Part of a small language model's weights.
Training: a variant of Muon for these matrices, 738M tokens, 6354 steps.
MLP neurons of a small language model. Each row is named by its layer, matrix (up: input weights) and neuron, and shows model dimensions 0-255. Each number is 500 + 25 x the weight over its row's rms, rounded and kept within 0 to 999. Numbers have three digits each.
After each neuron's rows, "fires in" lists the words (lower case) most often at its 100 highest values on Wikipedia text that the model never trained on. A number after a token or word is its count.

L8.up469:502510492497549519500470481543503496453465505441504501491463519456525462499496533454518541520513503487527503470525481517519489467461529498498469515470526550514546433476491503489465531481501506521496442518491456477499484512512544486522520510474477511517534479518521464467527511487487506499490475501489537535482538477518525487534488528530501503491456497509533516523515513457543520495485499482463461503507466486477447538460485482491488525477474517529523542523499494542521519500458504469473508513491539482474488478524431537511468465484534540540498515519501499520483509524472495498496459498537510499493471512519490471439509455498544502506471521503512515487491524503567473498483523488510448525502521508517501493507459514526484528518519516483502521501499500510487508486507477
fires in: "to" 34, "not" 9, "would" 5, "in" 4, "will" 4

L5.up520:481520504486514487503518488484482469495465487523476534555490462488530491557488495518445498549520522523529451462511498525449469478507532490460525512486460525480498463534501498466520493474556493464485514473489562510477486501533546472520495471518492500500515507482539525525510516508523480522492516517468514526479461501527540543538480490473522481521512465485477502467531505514558477501515507516439529483481497526509520513508499505546510421512520543513494507500540492464495476527457459522475511523505507533483498523530497493487514478489515486487504481522517521520500497494495493494526498516437514509519473527512503497471493497497499485514501524521502504473427507482512500487471475501472509514545474472518476460478495519493514517476504492485494473504442524542462470559503499
fires in: "are" 23, "were" 9, "and" 8, "of" 5, "tarragona" 4, "for" 4

L8.up782:436483524445482510464509521477495527526501477505482515476478508512445490531487459496507514500528523504507477491518476495532527517505565533534519535476431484516477472518513492475480479517503473544522449449486494523557536528530496493452515474490515479485531490478491518513486440524471483512516482470491536551487540544448525503505495496473539505532520484499522464517542479479508480517504510515510524473507485495521493489561504519538487484480508474435502509485510549494486504501479517476489476460527516492542513475475539504481510478520513510491486505522504520550502457489457462523466503489505496478505492475487514509502483520496519516491502499533443505466510520465447450493497504478496506560530531492491480517502516496488494519532514505514496520504534488538495495508500517
fires in: "an" 72

L7.up43:516548539527442481503508554486486495512532520496496530521463534487485504509485502484507494458528504494478500496494492544543484519535463512544520538507463504465445501531474484498506538512509547455486527466502469515489552473524527481485505500504479560535478486473507511512466521549511503509460476516538464499519475496472498454479490492452503501502460460535502490447502538493482516492489480501477479455498494503428501514520452493519536484503488550508529487520497469522524506474473490503505473456498487498489497503481530550517500530548505511474525517466510495521514474510517485510471492508523539496476537484499501530521515474490492516474502477468533468517512527489497517539500508535483489490502512483492505499469510545481491534452533497467551479515547506481479469512464498
fires in: "the" 50, "s" 13, "meaning" 4, "his" 4

L8.up165:501520525465514507507520471489517497518463490503516523480495455517573517483473498508493541503496493503464522508546506510536467468493517533536514476542502528454523495487511480503485470465507486476466517444523520482514500470506495485540499540520500486519471514446474480486519531480492473455504485524497465506508461507495524471451504440498459484519490476517543446450503510482478471529452519492520528480543538495487533505575520526483518491486504521482496483498526478486474472522495491499508486484524503495524506519524492524492442500492528482505445533500511501539501498493480486532516497515478483536491491508496508490475527511518515498513480547467487507514493483439495481494505487511468495500450501567537499482507506512496461493506473558537500483516555519491517493465557494
fires in: "but" 22, "in" 13, "not" 9, "to" 8, "despite" 8, "was" 4

L6.up804:497534472523521483432472494485504488485530470537496497510506462488477533563498493501485486503499509511518468459478483484510495511505519497499502515521540506470497535498439467498500507500488491486518475494495491523524508480535479544534482488524515530493494468527540461490503511555502496561493524459507507503469509510504436488483504487562490499520459501543510488521512461516490476529522483502519553478517520495499506486487532509474500440471518538508491479504525491509486494460469502513476501555490502541471516457511464502487500507475492517514476464574516494545514513523476508511468437506519506544456480512548465491497486462484515546481514512494482495513534490473501529494531460477487512518484513469517473514503533526504489487496503519476474514576515469505463499523470535
fires in: "band" 13, "s" 11, "com" 10, "ottawa" 10, "game" 4, "we" 4

L7.up451:497487526487494529513490499476503475466484496467539505476542504496522484503535483540520489497501525473489518510529554503477447493483481495488520537489509499480454442515462503520486456515478571531506487482504522484467526548535507485521473513522526490532481490527455532529523510510508452520541486490489507516490471478504549510557504495524506480539521482495474505444516521460487499477477522502491479494556483501457498502474532501491498464500585536543488502485521524535478446489465506533478475493497467463515485483510515448473479537464519512501472511491511464518525478479492507482531518499428481525485472482526493494524489487488533498496515545532467510518451488506527500526511514527516504461496502520469501529470491474470509550497524485477503506498483503509506493498505481
fires in: "in" 39, "their" 11, "its" 5

L7.up1014:512509532493516494504491487520534545476536513531508467509456488463520513485530505461501493481514517466498530523473478519558530501463521504466474504495480527475480500490524539479471507499501451487512515536525511545512494466502512496524489466514490557444488482486521476489491543538495498531485506479515529494464500546493510530539470500552479516526493508501496480470496526539487460533485520498473502499479489528509496479563461531486500546501514504536496492512507517513499516507501486490453507478531461485470512503468444533496469471476510473521464495490500487512507499514537461525524488507461482517521496471541509477491509545529506486487564499494530489525458520494532519496501520543494527498423428496518497501507474486502463482483514489506521473484535456472477501509442477
fires in: "which" 35, "where" 17, "that" 12, "how" 5

L8.up559:491509499517490546498526495503491523475527501508484515525498500534524458528512514534510509441489488464466481504539484493503474467507491469468499470452497526469518474487486461484456491529500491475484517471521528496486529525488519583506503500538523580515478496502479492450488467495491481525504516544472550501515465486490506482517496492482535535522525481493539474555495507466528479485495482496521501494499536534490521499495479528502518488502514470554506465513522463455467531527451484507473511482498524550462488501540508478476483454467504476464489498522499507501442477478549535523474468450471504503530490480496483500508508500480496497489467499522530518529535512532479523482503506479514454534490491477527493491484525560497532553501514475516520507496487477493530479503464484
fires in: "there" 29, "it" 21, "which" 10, "than" 4, "who" 4, "after" 4

L8.up395:453524496511514486516524552546511472528508464482497524479559522499510492477503481489483513533510501522518491517573490460537534535507547490514499500496490489533488509532531476467506478548494524530498473509521512512519482485455508493504478534490451458477470507512495489509432509508477456480484466513511511542544501485474500492524501513483505490524502498489479493447522508504473516519481499556506502442490505536486487533496502524495475466490485496472520508486477533492512512479458489465530505460516494528516494530446498503500440489500536461476531532513493497527532480486501505501462527457531466482509480428504519460522469507533508482479491485481489521419518500451493506521508494495495501536502501562481507508482486481494514502536541498483520495516523486535478528501506480
fires in: "an" 60

L6.up256:502527472511495473491541516485506473503513507490511473496467496517498484514537502531519492468519502489491545480508506544482473532513484483573495492507460522448510494476504542504509508479513462516504536506503494454500502468497470506479473454520527533524507531493522504529462472536502515490502479498493464537488488509449536519516470452501490543514488469502510507443499510565472510530509487525486467471479469532486485538506490518529515475548489503501503491497474474528511484469499491505471465441492486469470494505491496455514486514475507519492484481512466508532473489487500482519550501540456519538530513507544461502505528494517461526483544499513500470533537482486480502498487492556501496512520485488464503551508508508445506528493520484481500535529579460536473452498476479
fires in: "the" 25, "was" 18, "is" 12, "been" 7, "s" 6, "be" 5

L8.up603:486487513475514489537511498494489508531509509455496495514505470502517483540517519469527494472496496505470513520512504489527499507508544445502480500506500501483498458483503497454485547459500486505500518515528542517497487503499511496474491535520523523487448528497484531479499481481489455493509462530518492460496474534445458497449475500533468513481494485493526463517491491512483541509504514484471498456533486516484497493546502494493531462552534492496506564514495491476537502503519466454485476516503466500517550505494482527521501460514488462534479483514484504518474579493479542503499516478510488504498528515501519459543536521514520499515477514488473507500495515541538521481489506483516465529454537554527524477522511514522450502476562483453490438504461436525489492473515509
fires in: "t" 19, "not" 13, "to" 10, "i" 10, "ve" 4, "ll" 4

L2.up813:499538446521511540514514444475498503482504500482504498497577454500538500484474495470552467500528525475519475507512475521488478496505492532577495477494491521486488509472493480495500507516522472509503489488503465445481509498500491499522488479495488551481525480471502487525516472511520511472491553533454469501450479505514472516526495498496531483500528495488524476489531523516536464499528543535531491486505489524495527527509479542476528496461488505504491503537485556533468512479504500514477511504527490466517484461500504504508476466445454482472516536517500501507507477497508483545487461495486538550480483484520474462521518537463431552489502523512504529507478504494520510484527537478504524570517479482529466483496527477488499513514542530476493501483519468508505485540461499
fires in: "the" 19, "have" 15, "with" 9, "having" 7, "has" 6, "from" 6

L7.up952:484509519526509441505552482524512508531481528519522486501512492487544465506501502518504493491499500478417549475541504507497535464511492488484535514480512505512492514516505538427501537507487455491497497527513469482509502503532506547526464490527514559506504444473480501490487455492470537516494514531498478541509501481509487533507512507513523465480497486529512523502522533480508502550521454492517533480504489483529470510494496521494511507486545469501496486517489537443474514486474452457484534536491457513508504440477548492515477483491500473536495527492543515431465470458523503485490475485493498493498509505542493457519509467506493495511481492459431520525468484493510513476513557507511487533517488471523539505511488492496497526481503509474494488519509501458461500515508524
fires in: "the" 100

L8.up31:462506476520521515506477520505497520463500465483501492477499483470522482469513530477537523499520503504496509459521519500516505487512555465532498517483476477523477503497568508510512508535507496476495536526509485466502503476507475498559488502509463508489510519486525496519494500530510490493510474471497533516530504496463503510542514513514470491513479542544499493495476459494491457504523513515520479458456467522499486506508485514526485505531526504470520515537530516531466522559527519463550513498513494475470467494518479517474538553479526497511493455465510507494509483419482483534470563512515493464501487471500451482481507492517517489469507499495432467499524456445473469460510479456460471493520535504483462554486518512486493539512491500525551505486522476487517479471467520
fires in: "an" 78

L2.up676:477482492505500466498496507552482496534460473460556500510492475542446508498486501499498532516488468508493489466501480523470494510500486501506499555513473469569506491548491517499526523470485505492518461515480517464520478489501529527476511513510534456520462484475533492471508516531465520489489434487500463519540479465495499491490489459486495551537555547513507498509547498512529505512497495519513509484469489538495532469516516556470471526520501527497503524509514512516501532489453497475487495496507450491469462529478536488504476504507535510502503501455506466473503459490460513458502506518496525503517521555508489518509525465551499495473512467521500525543473530524500509513506464483513490533467482556492485511530508491503469464492523472505534478526507485501435454473504484
fires in: "to" 40, "the" 20, "for" 12, "from" 5

L8.up483:509467519545510525520531456475479565507510494506504515488453502489479495532500498502484492500493477505464527440481490527476517493504461448485491484497514503480574500476486512522466520544516454471512547512515482460437514510539529474505499536487527531506481494476487482471493473520527466471500528460505448500506462512505473487521515523498474543503525518505513507506506505511474531539520474531514498506493473518466556491496480489473513548474466525511507494507493476471498517512495522472503480500494517516505442488503466543498524517528504525520498559469516486526523466555500494507504492514517483460487495521453487500474529480541540510553463470531508528484547518540498489505487487462508491477476526486531491501523530522510483470494481511496518461478527520488478537479549470
fires in: "it" 24, "which" 17, "was" 6, "would" 6, "not" 6, "sumerian" 5

L5.up889:498483503476496506499519492464482497509484524495538507468496470472495534490528496563511487508479537488534510511515513477484466503539478494487504470518518465569493532482545522519499520552524442498505454530526530528494488450497494525510485488515465536531477511486484474497510473487547489498475556498532474504484508509454523510503506504490466482517521476501500505484468472507540524516499508465484503521492494520517478482512479493492498475503537473504516491465492423474508510507535551504546527486476497471508463496491450493520532481517542491485490535483518512527456504431526547559478512496462503508527487465482493474468512459506531497486508513501455456497494528483529527496504471535498487460488534493500477500499508512527491507466539459477501504491517541548529477530526460
fires in: "at" 33, "to" 12, "wild" 4, "vengeance" 4

L2.up707:526498531481479505530495463435539545515492447496532540474499478507559485503465491492494512476473497504528526478522510489467467512476477487514488522496497527507510522469466532446457527534490494485489506496543496467528486507500483501451463472542521511463489472496492490523472511545473503470471537490484521483505472489475531493534479517477547448511504489487534559544494534527504503550536492520531447508547533499493443502525478490492546486515505512501540550503450496482496504473492524487469532497518478513467501485538521492515494505502462529472511477464525509467546478500471520506503499478528539490474513474487491505503492507481502536518512510506486464534515518488467501474474495482492492483512512503472522505506505493463513497463563460521494496530482465526458496513495524
fires in: "s" 26, "the" 21, "this" 6, "time" 5, "tunisia" 4, "g" 4

L8.up133:475511500494526523499493481506494476510491457497521490459521507492498468501505519480490527495528494493478488485531479483501531522494484510516524509469492484521522475524538495428531531514549503489493465490508489520496481507469489460488477466490503523522474479510508491439512477527486461455502467498526516506495472507514546494497506497485504537476508475498509502510544451517513496539493525573482531458494517491495455479496510547515446487507500469485506522533521482487521513486546505520507547518506542453476517494474444474503481467506546502536499505509520509538510517473520470463453510524515499485498497479493510507489495487512497496483489542505428485451526453462549468495517481477516478525497524519517509491511468487468522517487491520501529482518545465534559506520472586
fires in: "an" 88

L8.up540:512469545465501497561493484492515494504505469486496483480495481476498523521497505479528510460539496505462534485490538455533528515496532487463550493495508516520495525476533487560494478477530479512527528503487502505514468487496486499514536467552511496491496459477495520513508454472529511523468497495484491495487494466471489481479522508495507506516525516522485477496475489495493503501512516536471526471497482511521487471484486505513549506495469470497461507567471532478505462431510488495480489469482564497500500510519465492544496549448523528499517461533503534480506527469517490468551479506537513533525496492519512498515490521493459517477519471500519452552483499497507515534466478531500501485569449507488507454479498528484496517553487459449501543530468478512496479501498526
fires in: "was" 38, "been" 10, "being" 6, "also" 5, "be" 4

L6.up420:497485482524514448505482529577499503486514473523454537515461499479481504490483512494440497460540512528509524493485522510490494541478520503486537495482485482529510472503487536454541474530528471485505525473491486507556505479530555525503507532461487463462497456554459499479509492493488524520533500489472492486519469530518484503500549507484507524520521528505517482454497477502491501466532552469517522527436466510513509523480470515509521470449516498486471495538491501488472499537523459500510510484488501523479469527522503535505471548489498480522497474499491498516502487540529481496492493493466498516514487480467482534508501471526520505489480521526500528510502513498515430523519449507521523490478465526519473445507488548491474455469475508495496472520527504466492527488536471
fires in: "and" 51, "but" 10

L7.up764:515490527514440508527529512490482487477519456485491504460537477446520519470488507455498490499500502474515463554534510515542496489541533485498463549466499532535481540488505478487476467540500494534484496479522474548474479533522504487496513487513499489498487516462501490458512482487544446522466508514522465559499511521492476512520511507501515496504465517502517477478556479538488474532512482507483518496456534493524473521521524499480496514474512521517512484502534509502496506523451476509471467462447524485465541492542539541511495473516517537491490509491510512481538502504496492488488490507480466528479513511521524496472502484482533483535512551491518541483512508511465491432484531491506499515488463444473505445495504477490448529542496486512485517497491459531550498476505489
fires in: "after" 48, "before" 9, "by" 9, "in" 6

L2.up851:474494492502493533518499494466523505494502495477515480508483527501531481455479508507508436461521526468492497547502507490467501481512522489501525483496495556489545523516438529513484522519515508500428506478503468472478461477531556523526508522458551516470489505503565474507538502513454525495492533495479548509509447533491507533511481502499525515542486498517489505455483528426494478528515543503463496520522491534500511507473492481521486525531491502516526441501443477527488529497475459473472491521481500470551493504487445525491468548542472477473475524529495480489495488482499514506505517491500495462513501509503521493495516534502500470507563511456491506508501512476556489524526472523494473490486487483524503533529504530534491491497498462488473507493503484487511487527479494
fires in: "which" 32, "that" 14, "lacour" 9

L8.up514:487513522515510510546508491508510502501481535460513523471569485525511522499495485500488498445504475462493510513571508509519516524502469535499454520491506500524538525511497498515472488492496484530464476507488427506491443478461523493523531498496552500513472505485486469518504531516475503512491513496504457552466479499505487483498494497492489456482503488502442468523504513523537517522465492472459515496523531503529513544496482504499527516539554485503530543481497486518527523503472505492557495494481511462487446500512433498476518481496507508510471518490526515474513473510499449465462445482536509518466468524519474511494507513490479470509473531473513513504506488543513474523502511496524446492549506537506475526490509502462487520509512502501463446472538488494536536456494498
fires in: "to" 39, "from" 14

L6.up853:477494491488475527481519517497528499458461496492517475520550476531506513534512517497486470514479519493519516497524508495542466514496496517494510529469484511519471446514457485485498472512519523471512477500522511499503507534536486499528514469483451531534496469472519477517488453493463528467465522516498475529452471517496493488467503523468508480523494473500503495472489423528539523550549489526486513457503493473490501543492485544479522517517517522563490463491557461494513560508504517507494517493467494471473512480514474497512459485513570495495472493513516502496482486506520503477491496524463486545454521467509495495494461534479516486515531529456523521538523519529526472488497495530489471490521513529509474438476487491478502512482525465491490511465506496552551499543514483
fires in: "and" 47, "as" 7, "which" 6, "while" 6, "or" 5, "where" 4

L8.up611:524526517559481551478540470461484515516467516472483508491485498487526462527489506480558522481513503466481552523518489485499475459481497460462511533477492517494507462521500501472471470517495530510491523482518505467492501474478497457515512503493505529524520444491494469556481486501504516490493452523485500479523535532489500474480494508481499485541496515470482490510487539543571501516463480517496504517481498513449511494481503505514472524482527470473530480467555444475536517514467502518460501526484480478521495488504512499537500545516532481457544520485487520534508468477521481486496492450475563517467522521506490519513469482475530501516524499527497519510534473470517499478548524532542497474453495496511506478535475502525516490490523535486512471454556515494488488525497508
fires in: "or" 26, "the" 17, "to" 12, "as" 12, "and" 8

L7.up546:510508510461493491511468503539503496508464521471502524495494472508469530510497512566481487525471479517510528505523489489474507468507518496464502510482516501513504489526480468502521498531505516475509472496485536489488468490490482496500507489512497508540445480477570457464517499531445552494502529513478504491457515524531462523508492478465504464497486506455549506531488519475477488539497480494513515502495538493482462488483485509471478463499543544495512553539461450502494466519460539457478508555561514544458527516505558495480499519475510501496505542508478514474486502457485503521511504445498501529532469548481485481472522515508510508495521493512525539532488446479505502525496522503497528497527527527507522486470500479469459504525485529492474462550477521525504519464522482
fires in: "his" 23, "to" 14, "her" 6, "s" 5, "their" 5

L7.up1022:520525501532460545475496474521477468520524472497487532515549502480493472466529530508558528452480552482447524477499472497496469471487517493467480495527487534541504517489490494523518523483475498459474495500509507461504499493497482473468525524532569534511485491488495445489471505493517487497537519497492470502479532489528469509504503513505508496489525518526493461482480500532527451443512485487467538524515515521530480502498526514505526506464508524467508504512465505491506541502480494478519484502510541505474476501547490483463420433490537482456493519513497521534480527478508531497481520507498542530526495518496530490503510506489517494510463547483474507549522486503524529478551478486502501532523521463503508494472512543500485518552490485504488475480534491504516494433491468
fires in: "for" 41, "has" 22, "all" 9, "from" 7

L7.up281:441468511483471509512489562512505515494498486471511498488520501547504483482522484497492499510513506523542480460542489488483482531486482488508528539430494519512515506492507523467447503538520543492485459493493473517550492518495497462478516463521474478498489546480526479480494508500554516507485508481473517511518516487518517546512521483486488478503526499503478446506509469493505472501491478531497481512475508507512468534536480507537519479506490496495519497508545532521517511544506505497525459528509482508480498420513534486460479463507484517496502477515497513487482487435514476512462491496501492457511460482520551507532510539492554479490496458528470496479516501444524465493513454457456534520509474504562457538491507517502519526493522531511542505510539511513497507467458526
fires in: "an" 83

L8.up854:522483514537532499494499503493446472505522516525560515514510462481480519516486507490507523506493466520529523528503488500501480454531472514510522495467430486497495569525505486475491530503491492505470504499540542489531452525511528516480504488511476510475480498482497531509497511502498518511477493505520539532503507547489493472504492502504544514473507503498486502503537509487534446532504483523518506491528508484463494553504485541488472490469532513534557483498547517501469463482515476505496496513495460492503466435503512532511503483516492461501527554556527459481501468508493488505458583504494496475507493553476481509457531444549500479477495478537508487508493464455507470501498502500501495504485508479550534495470484494486446507506437502488499506491478517469476508528467497
fires in: "the" 63, "cze" 4

L8.up38:476489500460491470497541479529546506509511530514499502477513452487498468497509523523542512514451477493545483526540518499497544471485529490526513514501539455486476463488537488492496539514493487509502483484476510534551503491507476493483488443523482505501505504473515486480525520502533497523490529523495510473488505516532460466480525521496513478533472505518494500513516527491536523543507450524486489443500490481496503506507511463495462465466545556488517526422503550520502482537537489508433500529492517494528490493497497485489493517485522514536532463543497496497469527512486471515484503478490544440466508474507475486465498538485505510504500515517516512525519520496544500455496472524486412438514538473504518510514517506519503456501516478488515479481513464504480492495504536
fires in: "1" 34, "2" 6, "6" 6, "5" 4

L6.up705:463484548488489543505497503508483551487498488497498524443472469520544479478467488489480504523464484456508526471493500484506493486451444530495498487489492509485511509458512528482509490552535527507521484540514472521531498478498494442451503500554519479493504515524524515521523524473505481506492537508491528478578505474520482508480488489519521525511515523539516434458518494484555518504462509484468494532520486465528519537520483530522527524490547501478488484468532516496485536494511511489459488528491453489520466489511555505501500476461501534529545500477493516512547498519536446484491519478476478525495488499488497467518501467517498497469480488502495529508467486472490502521491530459514455522503495519501501520448513515490441519499487488489539452502514513510468515507470481
fires in: "the" 71

L8.up954:493518546502492504503484499527478477473515506507547481509545491481548476495477536467476496492483468456481515492491465501528450482533501508510529517470495517519523501507469505500481494484499481527494443522493535502463489478493502493493500524488482468513490467492488525543505499504533552536507495499448472457533498528481482544466526541492477504483489509535532451477495527514514466498537474539501538503508505483475490507507532530455515476490542495475514499493484506526540529493519492498484488473470519483521468464461490511502504530477483515538507534479544534472519513509509500493475505511455453536509486541550529473514470468511521488456454505500458535508466527490509532537509486520495570461477529459483481470486505486508545470524502472515484538495502548504511531495445518
fires in: "of" 17, "to" 15, "in" 9, "at" 8, "the" 8, "from" 7

L2.up491:490493530533485465493464485571494509518489519477501504475490472541499534498492492477492515492508522474486514480499514451471521484472520475489511513498532530528480538525501511536509505501476492459487495441482485554488479518480488474500552518553479529505471456462501478497533513432494533499502509471495485483508476495479493504500512499492467510474505461543517508510502453531483541563518555451498506512478515512504508502554497524518511497492488519527520494469532518533566502484481498501462548473487477458512495486484486531535507480512514495495511521535501455452516464475480548518473491489512492458494521506495482509458453488483524482490533516502462491516471515472496492517515510496482537535471510503526497529488468523525478534501534502476460548541501482447494478513535490
fires in: "in" 27, "won" 9, "do" 7, "the" 7, "van" 5, "win" 4

L2.up714:475479469486510462485490520476514465482508523490537514541524514506535546506535518528485476491516473524478549537505498493497445469481499519510501472478502466485495524517520486499491504489486481492528504531495498501508489524479511463535523516529508484489476503463477502470458546549523437492505523489479483533515492462521503495517504488502522507544514506501502515485493522507463526492504522532469497481544491560504507500517469526500457532486507556469491494544491496466483517457486530444480500522467501483515499531511494493476485504579511508472526566464451504475546485478529504529491438540502513512474521536500516492468457503490503480490495491498504517491447466485559514523487493541489470513510458481501487495483467456490485526472469490513497472494515473506484501569506513
fires in: "second" 24, "third" 16, "courthouse" 7, "fifth" 7, "fourth" 5

L6.up403:536529509473506541526496515530424507490502516452502521502506450505480466461476462453525505458433476455517500508489461506491485457486499521482503526505496492543515489474485487497494498550508530479498495471493483514500498523543495471510494516506466539497510478512497501488505500501526512512469521520506493506500474488506489489484491447504497506495524446464504488508504497510489462518479477530508494499546534522508499511536533523490530512461501535469526520480503536501512496519490476519469492521498515489459484439538502506491521485522522489516532487522504513459515529552502493516421515520515478517527521509534530510500445482494503459520533510467513529508510525510542450475543523506511483502515506470499531427528508552483487474528499544431489493514496471507510472473502537
fires in: "in" 64, "after" 4

L2.up300:480495540527492498520532470549475517518503509496520463468541501532552517480476561487529506544512490489493516494520490490474495465504503541507480536474508503479491484485474508483534482517526493475458522484512510472465494482489483445543476520489506502511494489457457523474505518519496497500488521514479495579533484487503491470534522478503504507509542487479515484523508499478512515502486485501490480507565508504538518479517519546535476522506496514493525472505479542495499469486530500448483533488488486488464471525508528464507518497505521542498497516515527469546473489517486531443494476529492528485563493500502460469470481462503430470458514555531453497533484499487483491525516472524487551488515524517467466495508506525490468513482448517525474466477472501483512472530510523
fires in: "in" 52, "the" 5

L5.up257:517495489499503460542528510538504477490518494514532529488534480509482507524485530516519490495500495492460543464487490485490531496495465498511504468476494504518539505456558537530487524500488458455477520554552536490484571503542470477487490481509505485530443498477515505519512495482495517468474467468484480463514469474471526490474499460507474497524503519487473514502475498555498517492477537501482457461442458519500496508539494534531532496524456511509527513552512508515529492491449513484513471495489480494461482508507538534478522473439494501521486504548499514518503477517489506506534532543512472489479514524556518538498521482506469522519497536445459457537508531484505495519504479516491490505493520480486477493498520543445486506468534500482539520491486499510498480488513489
fires in: "was" 28, "being" 10, "more" 8, "were" 8

L2.up417:462520517520513480535523504525473524458506531458517535520527444539516490441459506492537494461515524497521473514560538502485529509496486464470515529498485463532492517485495497559491471518534514479468515473491477454491533428550547458529500528489499514541488483478499517522489480461480524501507491497521489488522498483516495528491481518474509496516510525482465456496510480486497518473520534506514488506532547504538476470499493525514501533548479495515515482507517504507504483508458446514448467495460458481476514491517504515495492491544483514495472537503518508491505493457502553491488510498499502463485458509515501498477467483486523511475515557538536491477481507509450505483500481543523521497481514534496493484484500549502478504470478562468491483492494482482512495540471530
fires in: "in" 57, "website" 5, "tarragona" 4

L8.up804:470512556481475495502473492518462488545491515457507525528497506497485521441540517490529525503490499510505518512543448470476488511538540456515503523481467527534513517506506508486474445454512482492487478491483496542463509465522475531501487495510507526519505498507527505480513510499495495471515527520483506548429521527495513488494491469486448504485493486497486469507486511542508480491438513496489499472508483554450477507494546495478483503517502519521491480484489507565497493523517515504506480499513490526465445504488516469476510443470458502558485502502508517485514534528532543519461499505495527492472492545531457474446499480520489451468497523488503539505502542534517517489523494504534486501519528487523492520514458542493480523531522500494534474525493435522509535486489504
fires in: "to" 70

L2.up965:517480478506471475450507433489480523517482498487505468498550524516476492497474536500521460546483533451484509500543528523474531503521525498498548454472510488519485494517502505493511481509484557488428505482553496479525484523557490477526484501565527490523501507506467551506494533472520481518507533462489470487496506465532536478509462476466517508435504523485510500478514469489537502545503486532513509502517484472478478466527533510492485489499504474504562531462490513475473473479490505482480523514518485471524510478467465513473503511531499502505514516533506513498537495478519519484551447486531481508527496499511465524516483441491497483527541534520485493503457499467485522502567521520495503497485502492498511491468527450516503528487502507527491506513511526500493483470522526
fires in: "in" 41, "across" 6, "platinum" 5, "during" 5

L7.up356:500515494509478477498483509479506485487482533534490557465535535519499494486528509516513469460541505506460489522484461509534450474515484551503527504501521502469493528503510537491496563480479502489506527482508499500462459446524499544473478482490468536501481494512477504487508541519524506547486475462495504520495480548509454477490489508517519493489477519523470524506483497505528537539477491481491527471473496506507472505542496474502525451484493502462514512498512504470500493518457451524510485542484560503519514466555552505498479474492513485485506518510533470531523527517505485481471491480519498480525525499521527482519479508462559459514521479500501487478530487476513534476543469520504508492473461500543551509462486502478500493490526518513542455472524435463465458522516493
fires in: "the" 46, "of" 8, "other" 5, "american" 4

L5.up412:523496544482467453532539508505518472490490552501496480456509479466475488505500487490519485506473524540441502496530471529484492466506515472513511508505486482517498491473493513438527511494519480497509504499520511467502549475520506529508482480551495526506506471448500534549507530515565498472535534465496487486480485516438506488455512496537462527493446481485494508517501510491498528517505498451463500471503512504510520493444516489515512501493424534493482545494488493515508489473517512520509532513512513523504490506526508519478481473505512538535491460510524528512496494456507489533503519504486487516514436532508481543518550494494539516487442525502523476480477493491468508473479473500504480516526524465511485483494464538538547502496458494496501532498564469509492517538467518
fires in: "it" 27, "we" 10, "is" 9, "at" 5, "of" 5, "i" 4

L6.up984:520497487456471490485530469510515497516525493476521514542501534518481494496557490508480458497534522470501494522540475483499458521511529475531486510492434515512487482514484504504516492506530516457532465453484490492582472490503476473472495500487460471522497488477508517537535486525507515515431513500491557485480488459515509487508487501499497463545518503459496476499536497503496509504475568519497537468511483462481426512501505526489513455521500486495485558505529472509508484521507481494524507475486562490499462467545493493481488519533506502504510497516474505490523534489492518504526478491547485458522503484512549494488471504514507493462504492489511516541474510453537501512525462474548524495558500497526488475503522482503477502475519503463550491503531474523507477467524514
fires in: "an" 27, "as" 13, "a" 10

L5.up164:506448479487518486513468479476527493485536465495457473527507509552520480482496476501533504480504525503486517528543491519481506518487492441537510475462461477494497524487486498509495517462494525478504538553515497483505503478504533533484556477506514510503500524478448520459470479503478511529492516537484477516502562530483540464501501494486491469526481469543530472478482469531497490502498550456482495489490525500510499506494435497486485506436503524479523493516517469456481505528483506494486504487546499451515521519530528463491501472495520514500496475511503475489519521508517484510533504510420493549475497480508518475509497501523432523488493532489514556471544473513525497526478503511463487505517521489500499488521539520438481514517481500506500528565458526520516508499503526
fires in: "first" 18, "2nd" 10, "second" 8, "3rd" 7, "third" 6, "self" 4

L2.up943:499468503528492456490491497513484478493508501515469485484503527550463480521457484525536534466546482526523489507488456534479467511520506522533529485500562521545497468511511470526476513514525464512539497482484521487530504470478485516489476488538448503502463494453498466527525510499521504501504528514475493508503521496479454506514493477556517499478472457511509482481490486526470485457537513544562521486521515495490496427541504523468543478483488565476530488505549485525483527484510532496481487461526535511515522459477502485507486468498495497458512542534513476475491503496507472480486502513463511486467548515488479527498520449492458517488517511489521523508464533528489507485507489487475503523485542525486456490446504494494491504481527468486495525523518530508519449491477480
fires in: "his" 24, "the" 18, "by" 14, "from" 8, "to" 5